config.toml
n_layer = 13
n_head = 4
norm_eps = 1e-06
rope_base = 10000.0
rope_fraction = 1.0
qk_norm = false
extras = ["capped logits"]
init = "normal"
init_std_qkv = 0.0739
init_std_up = 0.0739
beta2 = 0.98
seq_len = 1024
doc_mask = true
MLP neurons of a small language model. Each row is named by its layer, matrix (gate and up: input weights) and neuron, and shows model dimensions 16-79. Each number is 50 + 12 x the weight over its row's rms, rounded and kept within 0 to 99. A neuron's up and down rows have the sign that makes its largest values positive.
A block is one neuron, or neurons of one layer that tend to fire together. After each block is what it responds to, as a language model described it from the Wikipedia text at the highest values.

L6.gate8:33 51 43 57 40 70 49 73 61 36 60 57 39 56 38 38 50 24 59 56 64 64 68 74 33 58 35 44 50 63 36 28 48 59 46 57 53 33 68 40 53 50 71 43 22 35 61 30 46 36 57 54 43 49 21 46 67 37 52 41 44 50 51 54
L6.up8:21 63 45 56 59 51 61 52 37 42 37 58 39 54 39 66 48 46 55 41 67 44 56 75 58 47 50 33 50 49 66 55 47 71 18 47 54 49 47 68 76 52 75 41 49 57 61 47 55 48 58 44 67 54 25 37 52 67 34 43 48 37 38 67
L6.gate75:40 42 42 62 44 40 66 38 52 32 35 59 24 19 42 61 71 72 55 36 44 59 49 56 55 58 39 65 34 46 88 48 49 34 70 54 47 55 54 60 71 42 26 64 22 48 55 58 35 53 44 45 58 57 64 72 60 40 25 74 38 52 50 57
L6.up75:56 23 62 53 38 48 55 27 51 51 47 43 27 86 48 34 60 59 42 64 48 45 52 52 55 55 66 75 50 52 56 59 32 41 64 42 42 64 57 50 63 44 46 50 44 60 53 49 22 54 54 43 41 64 55 40 38 36 52 30 36 48 62 30
L6.gate275:65 35 55 40 52 39 54 44 55 58 32 45 22 10 53 39 32 60 36 57 67 59 52 45 46 49 29 66 64 37 49 39 50 40 57 80 38 47 44 33 64 47 60 50 55 54 63 59 50 37 38 49 56 56 54 45 34 32 42 52 58 63 46 73
L6.up275:56 42 66 59 49 34 39 58 54 37 44 38 39 63 38 35 49 51 54 70 44 48 41 45 47 61 56 49 57 47 54 51 53 52 59 48 57 48 59 36 84 71 68 74 37 57 53 52 47 55 44 52 35 48 45 64 51 60 68 57 61 49 58 40
L6.gate362:32 42 40 54 32 55 55 47 45 53 40 45 30 63 53 34 50 37 65 43 36 59 34 40 41 45 48 61 44 44 56 41 38 63 58 66 40 63 43 68 73 41 49 24 40 52 42 60 51 42 81 65 51 54 38 47 42 48 60 58 63 62 52 55
L6.up362:48 61 44 46 58 25 28 54 52 53 42 68 54 41 58 48 59 70 59 62 38 49 40 38 71 39 68 47 34 46 59 41 38 51 46 51 48 51 51 40 42 64 47 48 48 74 60 61 37 51 42 52 45 54 32 57 40 37 53 75 53 55 55 59
L6.gate372:11 36 57 49 61 48 33 30 70 64 66 59 54 61 47 58 31 35 54 45 74 52 64 33 73 50 38 46 69 51 65 41 45 37 62 50 57 64 35 47 62 29 62 35 57 49 54 32 40 59 59 76 55 56 55 64 54 47 49 57 57 47 44 53
L6.up372:46 77 44 61 52 63 47 69 61 63 62 39 39 48 60 71 36 61 48 41 54 55 69 60 50 50 64 56 57 50 29 44 27 60 34 56 31 34 52 56 29 24 44 60 56 50 60 61 46 50 41 40 59 86 57 55 49 64 64 47 43 38 64 51
L6.gate391:55 71 48 50 42 53 54 44 31 35 56 55 35 53 57 23 55 42 42 49 74 50 36 42 43 65 56 53 37 63 44 35 49 66 45 53 72 62 54 45 46 66 37 66 49 39 52 57 45 39 34 27 59 59 46 42 35 55 50 55 43 44 62 82
L6.up391:22 59 62 33 79 63 34 51 35 32 53 59 38 25 60 50 32 46 55 72 62 63 32 38 58 34 56 53 36 45 51 62 42 55 50 54 59 63 29 24 53 55 47 50 28 62 48 57 26 63 46 54 73 52 14 50 55 24 40 49 67 67 57 56
L6.gate409:52 63 59 26 58 37 43 56 56 42 60 69 26 45 46 25 49 46 55 81 70 34 58 67 60 74 57 47 39 45 53 74 60 43 72 53 56 43 35 38 55 45 57 46 56 56 46 64 34 61 45 56 49 64 43 49 53 54 75 59 46 59 56 55
L6.up409:33 58 45 40 70 65 56 27 71 35 48 46 56 69 53 54 50 65 59 54 42 47 22 53 61 52 46 52 38 52 45 58 49 52 53 57 53 42 58 69 58 62 36 37 36 42 35 29 36 48 59 36 35 52 25 70 42 36 28 69 52 66 51 39
L6.gate548:73 57 57 74 36 56 46 53 84 38 51 31 37 49 48 47 49 35 38 60 42 40 25 61 61 62 28 52 44 50 51 42 49 37 53 64 68 53 50 50 59 78 47 41 52 51 34 34 54 64 67 54 40 57 57 38 52 66 44 51 61 35 48 44
L6.up548:33 54 44 60 42 38 40 61 53 28 76 49 64 65 51 37 28 33 64 37 62 40 52 60 43 58 44 54 39 69 62 41 36 55 51 68 47 60 54 51 59 37 53 62 57 41 46 40 59 48 66 67 35 60 59 59 45 27 59 53 51 29 59 56
First capitalized word piece of a multi-token proper name, mostly surnames after a first name, e.g. Br(agdon), Ts(itsipas), McK(inney), K(OA).

L4.gate27:38 64 48 40 57 48 61 37 43 43 62 57 25 61 51 61 43 58 38 50 47 57 39 30 59 54 64 55 57 50 59 58 45 45 63 56 53 44 61 64 56 42 57 51 47 66 38 51 38 58 54 56 41 62 46 34 74 56 29 58 66 43 64 49
L4.up27:42 69 64 57 65 57 56 56 42 36 35 58 51 66 29 72 47 53 57 56 39 44 80 46 59 27 61 56 57 55 25 49 44 35 43 36 58 53 52 61 49 48 45 45 35 52 40 50 37 38 29 58 53 44 57 25 62 39 38 28 51 64 58 28
L4.gate34:61 28 34 61 54 42 58 48 42 47 41 53 45 67 57 57 44 32 53 54 59 60 52 32 54 39 72 46 44 62 65 30 53 77 57 57 34 49 38 54 20 53 47 71 37 46 41 35 44 48 61 54 47 39 47 72 61 40 50 34 60 47 68 43
L4.up34:52 43 46 49 68 47 65 49 57 41 55 48 28 67 48 77 38 45 54 18 56 56 60 49 56 34 42 32 49 76 68 50 56 58 48 30 72 71 39 73 41 56 60 69 44 25 63 50 35 42 67 76 16 47 34 40 52 49 34 47 41 72 49 55
L4.gate85:71 47 32 49 80 46 43 55 50 62 47 37 57 70 28 50 53 70 54 61 32 72 62 32 53 30 73 72 54 47 57 31 56 55 68 51 55 42 48 64 63 46 46 53 51 58 46 41 16 49 51 49 64 45 41 61 45 39 67 29 59 47 48 17
L4.up85:46 40 41 33 48 68 30 48 53 61 65 38 45 53 24 31 71 62 40 44 56 52 67 45 63 44 52 48 44 52 52 48 49 44 31 28 62 56 41 63 53 46 40 43 45 47 50 59 48 36 59 56 45 48 68 44 34 45 60 50 51 61 40 50
L4.gate130:47 55 43 69 41 50 49 51 55 31 26 26 35 50 62 45 65 67 34 49 53 55 41 42 49 49 59 62 70 59 44 53 65 74 67 65 60 62 29 51 50 55 54 65 38 37 56 49 38 60 53 68 41 46 42 57 29 49 33 55 52 44 58 54
L4.up130:75 67 56 52 59 62 42 49 48 50 66 38 51 41 76 57 43 43 68 52 63 42 49 48 50 48 40 63 45 62 47 51 53 41 59 43 34 56 37 70 66 50 45 55 42 39 44 36 57 51 58 57 48 28 54 47 16 39 45 37 63 46 52 40
L4.gate385:42 36 31 60 41 58 26 54 43 53 72 58 37 42 47 32 43 39 55 49 47 53 31 53 52 50 35 52 79 68 49 72 52 39 54 41 61 68 78 53 38 60 60 42 47 70 67 61 41 16 49 54 38 59 62 79 53 52 64 42 35 48 49 63
L4.up385:30 40 49 64 58 59 52 57 43 43 39 64 66 49 58 34 54 62 49 36 55 70 39 64 64 63 75 45 43 64 37 49 60 46 58 57 45 40 41 54 46 61 36 42 62 56 50 54 48 78 47 51 66 45 44 57 46 58 46 77 45 39 31 56
L4.gate392:66 62 67 60 56 46 47 29 38 40 53 59 54 50 42 57 66 54 63 69 34 51 46 53 52 23 51 51 57 52 35 38 53 49 73 51 53 52 53 40 45 43 57 34 32 46 35 47 33 63 52 61 54 61 69 43 53 68 42 67 60 39 62 49
L4.up392:55 54 51 69 51 33 42 58 34 51 47 52 51 65 44 56 42 29 43 39 56 42 66 35 65 27 67 64 51 44 56 58 46 58 45 39 33 46 45 48 43 55 58 54 36 60 69 53 67 39 53 35 49 67 64 45 65 31 59 40 41 65 37 47
L4.gate471:42 47 63 77 38 47 40 62 42 27 34 40 38 26 69 50 44 55 52 53 63 47 39 35 51 51 52 50 45 38 65 46 49 39 42 44 32 36 29 70 52 36 55 64 37 58 45 64 50 89 52 62 57 52 61 57 48 44 57 57 59 42 57 65
L4.up471:50 50 55 59 41 64 63 46 59 46 40 63 52 65 53 56 54 57 31 36 30 46 42 35 58 55 60 33 23 50 64 68 69 52 43 48 64 44 52 52 52 43 40 43 46 68 52 35 35 61 49 56 54 64 55 50 30 42 41 19 68 79 42 58
L4.gate511:37 36 30 68 69 48 54 23 75 29 59 26 39 60 38 62 58 16 38 36 52 41 50 41 59 66 54 60 57 55 30 40 40 68 36 50 29 32 29 42 44 38 34 75 34 51 46 37 39 43 41 61 49 36 44 53 53 54 60 55 52 38 57 47
L4.up511:63 56 59 35 58 65 57 31 70 41 42 72 52 46 32 44 31 45 56 60 56 33 37 59 42 47 38 57 54 57 74 57 42 57 68 41 46 39 67 43 56 49 63 34 43 53 48 49 66 34 66 41 47 56 25 49 56 44 39 50 47 49 38 49
First capitalized piece of a longer word split into subword tokens, mostly names in tables and lists, such as Log(roñés), Ay(olas), Phill(ies), El(vis).

L5.gate455:39 60 71 62 46 55 41 26 60 53 47 42 50 24 53 26 45 60 34 54 49 30 38 53 68 45 49 45 34 60 50 63 46 65 44 49 42 59 54 65 75 44 48 66 47 54 57 38 34 29 38 37 46 48 45 68 46 55 39 29 62 49 44 55
L5.up455:50 52 65 63 51 52 22 34 38 41 42 61 45 48 64 46 56 26 59 74 78 61 59 38 56 69 59 51 56 54 70 42 38 59 68 58 64 49 58 73 47 57 44 41 67 53 73 45 57 36 61 49 38 53 36 53 68 51 49 41 77 57 65 36
Opening word-piece of a multi-piece word where the rest is predictable from context, e.g. hel(icopter), hor(ror), Z(agreb), Trail Blazers.

L6.gate121:72 43 46 45 50 45 56 29 47 52 71 62 57 37 32 57 54 55 58 57 32 69 64 60 39 50 44 48 40 27 39 54 46 64 44 56 49 47 49 61 64 49 46 47 56 61 50 78 39 47 50 32 22 49 42 43 45 53 29 41 30 40 44 49
L6.up121:40 52 45 66 44 73 57 56 42 59 65 49 45 72 38 46 53 50 45 37 49 29 61 63 43 40 54 50 42 42 37 38 44 57 35 44 52 57 63 42 42 36 44 25 54 55 60 44 56 34 38 62 52 69 46 52 49 37 55 57 49 67 41 33
L6.gate239:60 46 48 36 48 54 26 58 46 52 57 52 62 72 37 47 49 37 53 64 48 54 55 57 54 55 52 62 18 46 43 61 39 46 61 68 58 68 43 46 46 39 69 71 48 41 54 51 46 63 34 45 53 66 61 61 62 62 48 55 68 38 54 77
L6.up239:58 33 67 59 58 38 34 40 52 51 54 56 43 48 56 61 76 61 64 69 39 45 73 50 30 74 68 54 44 49 35 49 54 56 37 53 45 49 57 66 71 44 40 63 55 61 75 47 52 23 46 35 52 43 56 23 48 51 50 46 48 32 41 44
L6.gate253:68 56 50 41 28 40 41 68 46 53 37 47 85 51 50 60 38 35 58 42 50 52 34 51 43 38 42 56 49 40 50 57 53 53 55 55 44 32 18 44 64 58 43 60 41 34 33 27 56 52 64 49 37 65 47 54 59 40 49 41 49 44 86 53
L6.up253:83 46 75 41 38 60 45 62 43 71 79 45 39 52 49 35 42 57 67 57 88 45 52 47 43 52 44 34 41 28 59 76 60 60 44 32 53 58 49 50 65 65 58 49 58 65 49 74 53 47 55 47 44 46 49 44 49 67 57 48 34 64 60 64
L6.gate353:56 47 39 32 60 37 62 42 65 54 24 60 48 27 40 66 52 53 44 67 20 50 40 66 41 70 48 69 30 21 40 37 61 45 46 33 42 51 44 57 67 31 44 81 44 45 57 34 59 44 55 34 58 53 51 45 55 53 46 57 64 48 45 66
L6.up353:51 30 55 52 55 51 37 53 41 49 45 35 48 40 40 37 40 49 75 69 52 54 55 48 35 77 73 45 47 45 40 52 45 59 53 45 53 64 45 55 58 52 51 65 42 35 24 39 60 29 44 28 44 65 52 44 33 57 40 51 63 38 35 72
L6.gate369:47 47 62 28 64 70 43 52 23 64 61 49 52 65 44 41 50 44 37 56 50 43 58 57 50 53 45 49 61 46 27 42 54 71 44 32 48 53 36 42 64 60 70 57 69 65 67 52 59 33 14 60 44 58 64 53 43 52 44 34 67 46 47 56
L6.up369:54 64 54 45 42 39 33 63 28 70 42 58 27 53 74 32 44 57 44 31 45 54 74 45 51 61 55 59 36 59 38 39 56 55 51 51 28 47 63 46 76 60 70 40 48 45 53 41 32 45 43 55 64 53 42 48 52 54 49 59 62 58 40 57
L6.gate436:41 56 47 53 56 57 47 57 44 48 47 70 39 37 52 26 46 51 50 61 64 45 54 32 66 59 55 41 59 33 55 56 80 48 31 66 37 65 56 63 41 79 70 43 63 37 23 37 40 37 48 33 64 45 51 58 69 65 29 47 42 37 38 61
L6.up436:57 56 50 38 49 63 32 36 39 45 42 50 44 30 61 48 70 46 55 71 62 61 57 65 58 40 50 40 41 35 53 36 44 38 22 62 50 54 38 57 55 48 89 59 32 25 63 49 36 51 53 56 48 50 75 68 49 49 34 59 38 44 36 67
L6.gate465:53 76 36 38 41 70 49 60 57 54 56 49 55 38 64 50 55 63 45 46 49 24 53 40 36 45 27 53 36 60 42 32 56 52 32 49 48 39 44 72 60 51 51 44 39 51 53 42 61 67 54 43 56 60 58 36 46 47 31 21 58 59 59 59
L6.up465:53 33 38 44 59 66 11 29 54 45 49 38 43 47 60 37 65 30 60 56 58 40 42 76 62 39 60 75 31 50 43 64 50 52 36 53 58 51 57 56 71 55 57 59 42 38 65 61 47 49 43 38 68 63 42 54 50 60 61 42 44 42 58 64
L6.gate634:33 72 50 47 60 54 34 50 45 45 47 36 27 22 49 49 44 46 50 65 46 37 50 49 33 73 44 58 52 35 60 59 37 68 63 67 29 52 29 64 58 62 71 52 72 44 43 54 60 31 56 44 59 63 48 38 16 48 27 35 52 49 42 59
L6.up634:57 60 40 52 44 32 40 37 25 41 41 71 41 43 71 66 72 59 56 65 48 41 52 30 55 75 55 64 37 60 47 54 48 67 56 52 33 43 48 54 59 67 57 41 39 36 54 50 47 42 47 38 53 73 77 40 53 58 39 31 50 50 50 42
Opening fragment of a word or number split into pieces, often a lone G, g or K (g|ene, G|aming), or digits mid-number in tables and coordinates.

L4.gate179:42 39 50 48 63 43 36 54 57 39 60 55 68 63 61 44 57 27 51 82 34 28 44 59 58 43 69 61 69 65 49 37 47 64 59 47 50 45 51 63 58 68 71 26 55 31 35 53 27 47 54 46 31 44 53 52 55 79 38 59 57 58 43 51
L4.up179:42 45 55 65 49 58 46 49 55 60 38 52 56 41 48 52 48 40 65 60 47 76 48 50 55 56 46 32 26 62 34 31 66 34 36 44 42 38 35 64 57 44 47 57 47 52 65 49 48 60 51 53 72 41 54 74 48 39 57 61 72 45 46 75
L4.gate219:41 39 48 37 46 34 49 53 38 58 45 62 60 38 54 51 50 68 51 55 45 46 59 51 30 58 63 56 46 31 50 38 17 59 47 41 37 47 57 71 35 56 66 44 54 35 54 49 62 60 39 60 69 81 38 49 51 53 37 48 66 59 53 30
L4.up219:70 30 30 51 37 55 46 35 49 29 24 55 34 35 57 48 47 60 57 44 43 46 50 87 57 59 48 75 63 43 61 36 40 37 46 50 33 61 30 60 49 70 55 48 22 35 55 57 46 57 54 24 62 60 34 47 74 56 69 60 44 46 48 55
L4.gate323:51 37 50 36 71 64 52 49 42 46 40 46 44 48 42 52 59 19 62 30 76 52 53 49 47 45 65 62 41 44 60 48 53 73 37 48 54 79 44 64 50 49 33 56 33 37 53 50 49 64 39 43 53 56 36 35 44 51 52 41 64 34 45 69
L4.up323:42 50 51 50 58 52 75 44 48 46 55 34 77 37 40 69 58 55 67 42 60 46 46 45 37 38 53 59 43 50 50 44 33 64 47 44 71 39 21 41 55 33 50 67 45 64 57 39 45 58 51 59 38 47 50 73 45 39 44 36 55 46 40 38
L4.gate349:46 67 68 55 39 52 71 56 60 52 54 30 37 46 70 77 36 24 47 31 77 54 76 58 59 53 37 54 52 55 58 26 64 49 49 50 52 56 40 33 63 38 71 58 41 54 31 71 29 34 57 54 40 58 36 65 22 48 36 52 50 49 61 55
L4.up349:44 85 59 55 67 46 54 57 29 56 44 27 61 47 51 58 46 24 64 62 56 29 47 48 44 56 56 70 53 49 28 59 37 57 59 62 48 45 47 42 49 48 39 56 52 64 49 41 54 60 54 44 66 44 58 22 48 55 37 45 50 65 27 39
L4.gate376:36 48 47 81 67 36 45 55 39 39 75 51 28 61 57 31 46 40 46 56 41 51 62 63 27 65 60 58 58 47 59 42 51 54 23 53 60 37 48 40 40 73 49 45 49 59 59 56 52 58 57 48 36 50 52 56 41 43 37 61 81 49 81 59
L4.up376:51 48 29 43 60 35 53 36 43 32 36 42 57 54 47 64 54 56 51 74 41 50 49 66 49 29 62 54 33 68 46 67 42 62 49 56 42 43 25 60 53 35 51 45 32 51 59 46 42 62 47 53 51 43 64 39 47 59 39 53 65 67 45 48
L4.gate544:37 42 39 60 68 46 73 43 40 36 37 47 64 45 41 50 54 52 50 49 57 41 47 52 51 48 46 54 59 75 38 48 58 42 30 56 51 29 32 46 54 50 43 59 24 35 45 61 43 55 32 47 44 37 45 41 44 54 67 31 41 44 34 63
L4.up544:34 41 41 53 44 59 50 75 47 47 77 62 55 61 55 67 57 59 74 43 59 42 54 73 56 34 46 52 47 79 50 20 48 57 52 43 36 71 41 32 43 45 46 51 50 68 61 39 60 33 54 46 62 54 38 35 35 43 45 55 66 35 34 67
L4.gate609:43 52 28 63 45 55 39 50 43 40 62 54 45 60 69 68 51 56 35 60 57 17 79 57 69 79 74 57 66 56 44 35 40 54 52 45 55 52 44 66 50 35 43 55 39 62 36 32 49 24 52 40 23 44 51 60 34 20 43 51 39 58 52 58
L4.up609:37 43 62 60 39 47 46 62 26 33 48 52 40 63 43 59 65 62 63 41 50 37 43 64 53 55 35 46 44 81 53 42 64 69 35 65 45 50 56 65 53 33 66 39 25 33 35 55 53 57 47 39 74 40 57 68 44 58 47 58 53 54 48 58
L4.gate644:50 51 39 32 40 36 76 49 58 35 51 52 28 45 39 71 32 67 52 74 42 43 55 66 61 75 59 46 32 49 71 88 39 50 50 62 32 40 59 49 56 36 39 36 40 39 45 49 48 76 46 45 46 29 61 75 61 69 50 36 45 61 43 47
L4.up644:49 37 59 54 39 43 70 39 32 52 62 49 46 51 56 56 40 34 68 49 57 46 60 45 52 38 37 63 52 53 54 46 46 68 52 41 35 51 49 64 68 30 50 48 54 54 49 66 44 49 75 38 46 62 72 35 53 52 51 44 47 44 65 60
Single capital letters G, F or C opening a proper name split into pieces, as in Goupy, Fusion, Croatia, Gaelic, or an abbreviation like GPS.

L5.gate164:20 54 72 30 57 62 37 53 27 50 41 53 50 37 34 42 65 59 62 56 66 57 59 50 51 35 48 46 57 63 71 38 52 52 57 50 23 51 69 32 53 79 33 53 43 37 80 33 65 65 82 35 27 51 54 53 41 69 52 51 42 45 33 52
L5.up164:69 30 45 28 40 57 33 64 51 43 71 41 54 66 33 43 44 47 56 55 60 50 65 47 42 34 26 43 59 65 58 52 40 36 45 43 55 44 59 20 41 66 38 40 47 25 56 53 43 43 58 49 61 64 58 69 51 56 66 58 66 30 54 67
Mostly a standalone digit 0 in pipe-delimited stats tables or list values (e.g. | 0 |, 0.6%, L 0–2); sometimes a lone word-start fragment such as gr, p, cons.

L6.gate34:46 48 71 62 54 34 52 70 46 50 39 55 50 58 43 39 63 35 76 62 59 55 46 46 56 55 61 47 75 68 51 51 54 48 46 35 39 53 63 60 42 61 56 56 55 43 54 49 48 45 66 59 56 64 53 61 43 90 57 64 28 47 43 39
L6.up34:58 50 57 51 69 46 65 41 54 66 48 41 56 43 32 54 44 60 67 39 39 63 48 56 51 58 37 47 49 54 49 56 36 52 88 47 62 50 38 54 41 41 51 34 27 52 65 56 82 40 38 40 55 49 57 38 58 58 46 35 65 38 59 46
L6.gate157:55 57 65 50 51 61 71 43 48 56 55 54 61 48 38 55 70 44 58 33 48 49 68 52 69 59 44 52 63 40 27 59 50 48 47 57 68 60 43 63 49 48 39 44 58 36 53 41 65 52 44 43 45 41 45 40 48 72 58 52 39 31 28 64
L6.up157:71 44 52 40 49 49 27 36 23 46 29 52 64 52 55 46 38 37 60 76 63 61 42 46 44 30 56 65 46 55 63 38 48 54 20 49 39 37 66 48 36 56 42 42 50 46 54 37 25 33 53 50 48 46 51 85 47 54 48 47 44 55 66 51
L6.gate205:70 56 30 55 60 36 70 47 42 42 43 52 47 60 63 62 40 39 56 42 38 64 62 52 63 61 55 43 49 80 45 61 33 31 58 61 42 54 30 49 41 72 40 54 47 39 41 56 43 62 54 37 56 73 50 42 51 52 40 51 38 60 67 41
L6.up205:53 41 33 63 51 33 42 62 18 74 38 59 68 51 58 60 40 53 59 51 43 58 48 46 43 35 46 50 91 58 56 29 53 40 68 45 59 53 38 47 53 52 44 40 74 45 55 45 52 44 42 39 66 36 62 56 48 46 66 56 42 55 53 43
L6.gate405:47 61 49 73 42 46 43 67 68 43 54 66 47 16 63 62 57 44 43 61 40 53 63 52 54 54 51 55 52 38 52 49 40 61 54 38 55 29 40 58 65 47 46 33 41 47 62 69 54 41 36 58 46 35 73 40 50 37 50 40 53 41 42 52
L6.up405:37 64 46 40 19 55 55 49 59 46 61 57 59 43 55 49 42 46 52 29 35 49 44 68 69 45 40 44 58 49 48 56 40 50 48 57 34 60 62 66 46 61 42 36 31 38 28 62 63 34 59 38 77 73 59 67 24 61 39 65 53 25 60 48
L6.gate546:40 53 45 24 47 32 68 46 66 31 49 51 20 38 37 52 38 48 61 67 49 55 44 41 53 46 42 52 49 56 72 66 44 62 53 53 41 55 39 68 32 35 55 49 47 69 45 38 46 51 65 38 27 77 45 32 44 46 41 67 44 41 59 53
L6.up546:43 48 23 42 48 38 37 48 41 42 58 48 48 39 21 64 45 13 68 50 64 51 69 40 51 40 58 48 44 28 63 47 49 53 32 50 58 49 43 48 38 61 43 42 45 49 59 60 44 65 51 69 73 66 53 51 52 42 75 38 43 41 78 40
L6.gate595:45 63 72 61 42 44 41 42 50 44 34 65 47 51 30 51 32 48 45 53 49 40 59 55 62 54 36 43 66 68 75 36 54 44 49 52 42 34 35 19 34 52 56 45 53 30 57 52 32 58 51 45 46 60 35 60 50 59 55 55 66 63 52 57
L6.up595:58 62 60 48 53 76 64 55 40 71 55 41 60 29 49 31 38 31 39 55 67 61 42 72 64 54 27 70 32 64 68 56 50 66 65 55 54 44 32 57 59 44 31 41 38 34 53 41 52 55 46 41 57 60 45 65 57 39 53 39 54 43 50 52
L6.gate609:42 43 42 63 54 70 58 54 54 51 62 60 55 58 57 53 60 30 37 58 50 20 44 28 39 57 61 37 47 61 42 59 36 49 71 63 32 64 53 31 43 70 50 44 58 49 48 55 65 50 51 52 51 71 40 40 50 55 33 63 80 32 64 48
L6.up609:71 34 72 40 58 51 57 22 53 32 27 33 61 63 49 55 72 62 54 28 56 48 52 40 42 57 45 47 41 22 65 33 37 54 64 48 43 44 39 60 41 49 50 72 50 57 49 50 74 49 15 53 42 51 56 42 53 63 60 47 48 51 51 52
L6.gate691:46 65 70 39 43 47 48 46 50 49 56 64 42 30 79 46 34 62 50 35 35 35 53 47 29 47 40 21 44 46 53 52 36 57 62 61 40 38 51 24 64 82 60 43 46 62 36 37 38 50 46 46 70 57 46 59 49 45 61 52 45 53 63 46
L6.up691:64 50 44 54 44 45 22 47 38 34 63 67 33 55 53 59 62 39 67 63 59 40 61 27 53 81 68 50 28 74 53 49 44 62 49 27 55 39 53 34 40 66 45 32 25 55 48 26 32 56 76 36 32 46 39 53 47 59 32 58 46 55 45 53
Mainly it/It opening a new clause before was/is, as in "it was announced"; also month names after "On", table-cell digits, and word-initial C.

L5.gate168:58 58 59 63 51 70 37 53 52 43 50 28 69 54 54 33 45 23 47 37 34 31 47 52 43 59 57 45 55 58 46 42 59 36 56 61 48 42 28 59 64 64 62 57 30 38 43 60 39 54 57 48 54 41 28 53 73 53 61 56 47 33 45 46
L5.up168:61 51 50 45 53 35 46 47 54 57 44 23 50 40 61 60 55 45 65 46 26 61 44 29 51 46 44 74 59 57 59 78 27 66 48 55 53 51 41 64 63 56 64 59 47 45 42 59 60 48 27 49 61 62 66 70 62 70 41 51 45 39 62 42
Mostly the pronoun it after a comma, "and" or a date phrase, like "In 1346, it was"; also word-final pieces like -ation and year or number digits.

L4.gate116:59 62 64 39 12 43 72 48 39 56 57 47 48 55 70 53 38 42 45 30 48 76 51 72 46 35 56 59 44 66 79 48 44 47 58 49 61 53 66 43 50 14 67 30 64 47 66 44 43 43 54 62 46 32 58 62 56 47 45 71 61 68 63 57
L4.up116:58 49 66 64 55 43 62 60 39 40 36 34 67 45 61 58 49 50 62 63 64 60 42 47 72 45 28 58 52 86 44 59 44 51 56 50 31 42 61 38 47 48 70 45 55 32 57 41 50 65 39 88 48 51 42 56 51 52 30 62 33 39 68 43
L4.gate231:58 30 41 51 55 35 34 47 52 62 64 56 51 39 55 49 66 41 55 58 65 48 47 41 56 48 36 60 59 42 60 45 39 48 53 73 63 51 51 42 53 72 56 47 40 58 54 44 43 32 61 51 50 54 51 53 48 58 60 64 46 44 53 53
L4.up231:42 57 54 53 54 75 30 49 56 44 31 50 60 49 45 70 47 71 62 14 34 56 25 35 45 40 67 49 57 67 61 39 62 55 55 58 53 36 50 49 59 52 42 44 44 54 51 28 38 41 49 50 58 59 50 50 64 43 58 50 44 50 32 55
L4.gate252:65 60 71 49 56 44 52 61 38 37 55 61 38 45 57 64 41 55 54 36 64 41 60 58 53 36 38 66 64 26 87 64 57 53 32 56 67 34 59 64 57 42 59 54 61 43 43 52 47 59 59 53 49 58 60 47 42 64 52 47 41 39 53 51
L4.up252:66 47 43 55 72 54 32 60 47 42 72 67 48 57 48 62 57 59 41 41 66 21 50 52 36 40 46 55 27 56 48 66 52 62 56 61 53 47 77 50 65 52 56 56 45 67 34 35 50 49 38 40 56 49 33 47 45 66 73 39 46 58 62 55
L4.gate284:45 24 44 52 50 52 64 26 39 40 49 66 72 40 64 50 35 31 48 56 52 64 41 56 54 54 34 36 66 60 69 55 42 56 59 40 62 38 48 49 48 80 44 44 48 36 77 27 52 62 65 47 39 43 44 43 61 49 64 27 49 62 36 53
L4.up284:60 63 39 24 51 42 54 57 26 40 54 41 46 41 58 43 64 38 56 46 36 52 41 41 45 52 41 47 59 54 52 56 56 72 75 48 41 53 45 45 57 35 68 61 60 61 47 48 32 77 57 52 42 52 48 51 63 52 59 46 53 47 55 41
L4.gate420:53 58 47 77 60 42 72 49 66 36 38 49 62 65 61 57 41 33 55 70 31 40 51 50 46 49 29 53 39 24 52 32 49 56 27 65 34 66 43 40 45 53 60 51 60 50 48 49 46 69 52 57 33 67 51 69 55 54 30 56 47 63 53 44
L4.up420:41 58 46 39 48 76 55 54 57 78 51 43 54 52 59 53 72 62 68 54 32 44 59 60 34 66 60 92 36 54 59 48 49 64 55 53 58 37 58 56 34 22 32 21 43 41 47 49 38 54 39 48 33 51 46 47 38 63 49 51 50 64 38 36
L4.gate444:51 40 61 49 39 37 65 43 45 41 69 43 67 52 70 54 37 66 55 40 43 45 51 50 50 62 55 45 36 53 43 34 53 64 52 43 46 46 52 47 47 47 53 64 44 62 48 24 38 46 18 43 60 51 44 63 45 46 37 37 36 43 29 48
L4.up444:50 66 70 54 46 45 53 50 58 47 40 18 56 53 79 57 55 44 51 40 72 65 52 46 46 49 52 46 43 57 54 44 46 65 48 49 67 58 36 46 49 39 65 59 45 51 34 32 37 65 58 55 42 53 50 69 45 57 43 51 54 68 39 50
L4.gate502:37 45 56 34 44 61 53 60 62 54 52 73 58 54 61 47 31 60 58 59 55 41 48 33 60 42 46 52 44 39 68 58 50 46 39 53 40 44 75 68 57 44 57 53 58 52 29 39 48 50 47 38 54 47 50 58 42 53 68 37 61 54 61 72
L4.up502:35 49 22 46 62 59 58 48 50 52 47 66 64 24 43 39 41 55 65 49 47 38 51 59 66 46 36 42 51 52 61 72 52 59 48 55 47 50 56 66 55 49 62 55 71 43 36 55 53 69 37 44 61 41 66 59 31 43 44 44 72 43 48 56
L4.gate571:45 56 61 44 49 48 32 58 52 48 82 31 61 30 60 55 47 47 52 38 69 75 31 32 50 60 53 32 35 71 34 60 46 56 59 55 59 57 56 48 44 34 30 58 40 64 69 43 39 66 44 53 68 46 60 61 55 45 66 35 49 40 55 44
L4.up571:67 62 52 51 70 52 62 72 38 36 49 17 64 33 55 53 41 60 68 36 52 52 49 56 87 44 50 62 42 50 40 70 52 37 51 43 63 36 53 47 45 76 55 34 48 41 52 42 57 45 66 45 55 34 52 62 55 53 37 38 48 58 58 37
Month names inside dates, usually after a day number (on 8 May, 19 May 1903, 5 November); also sentence-opening He in biographies.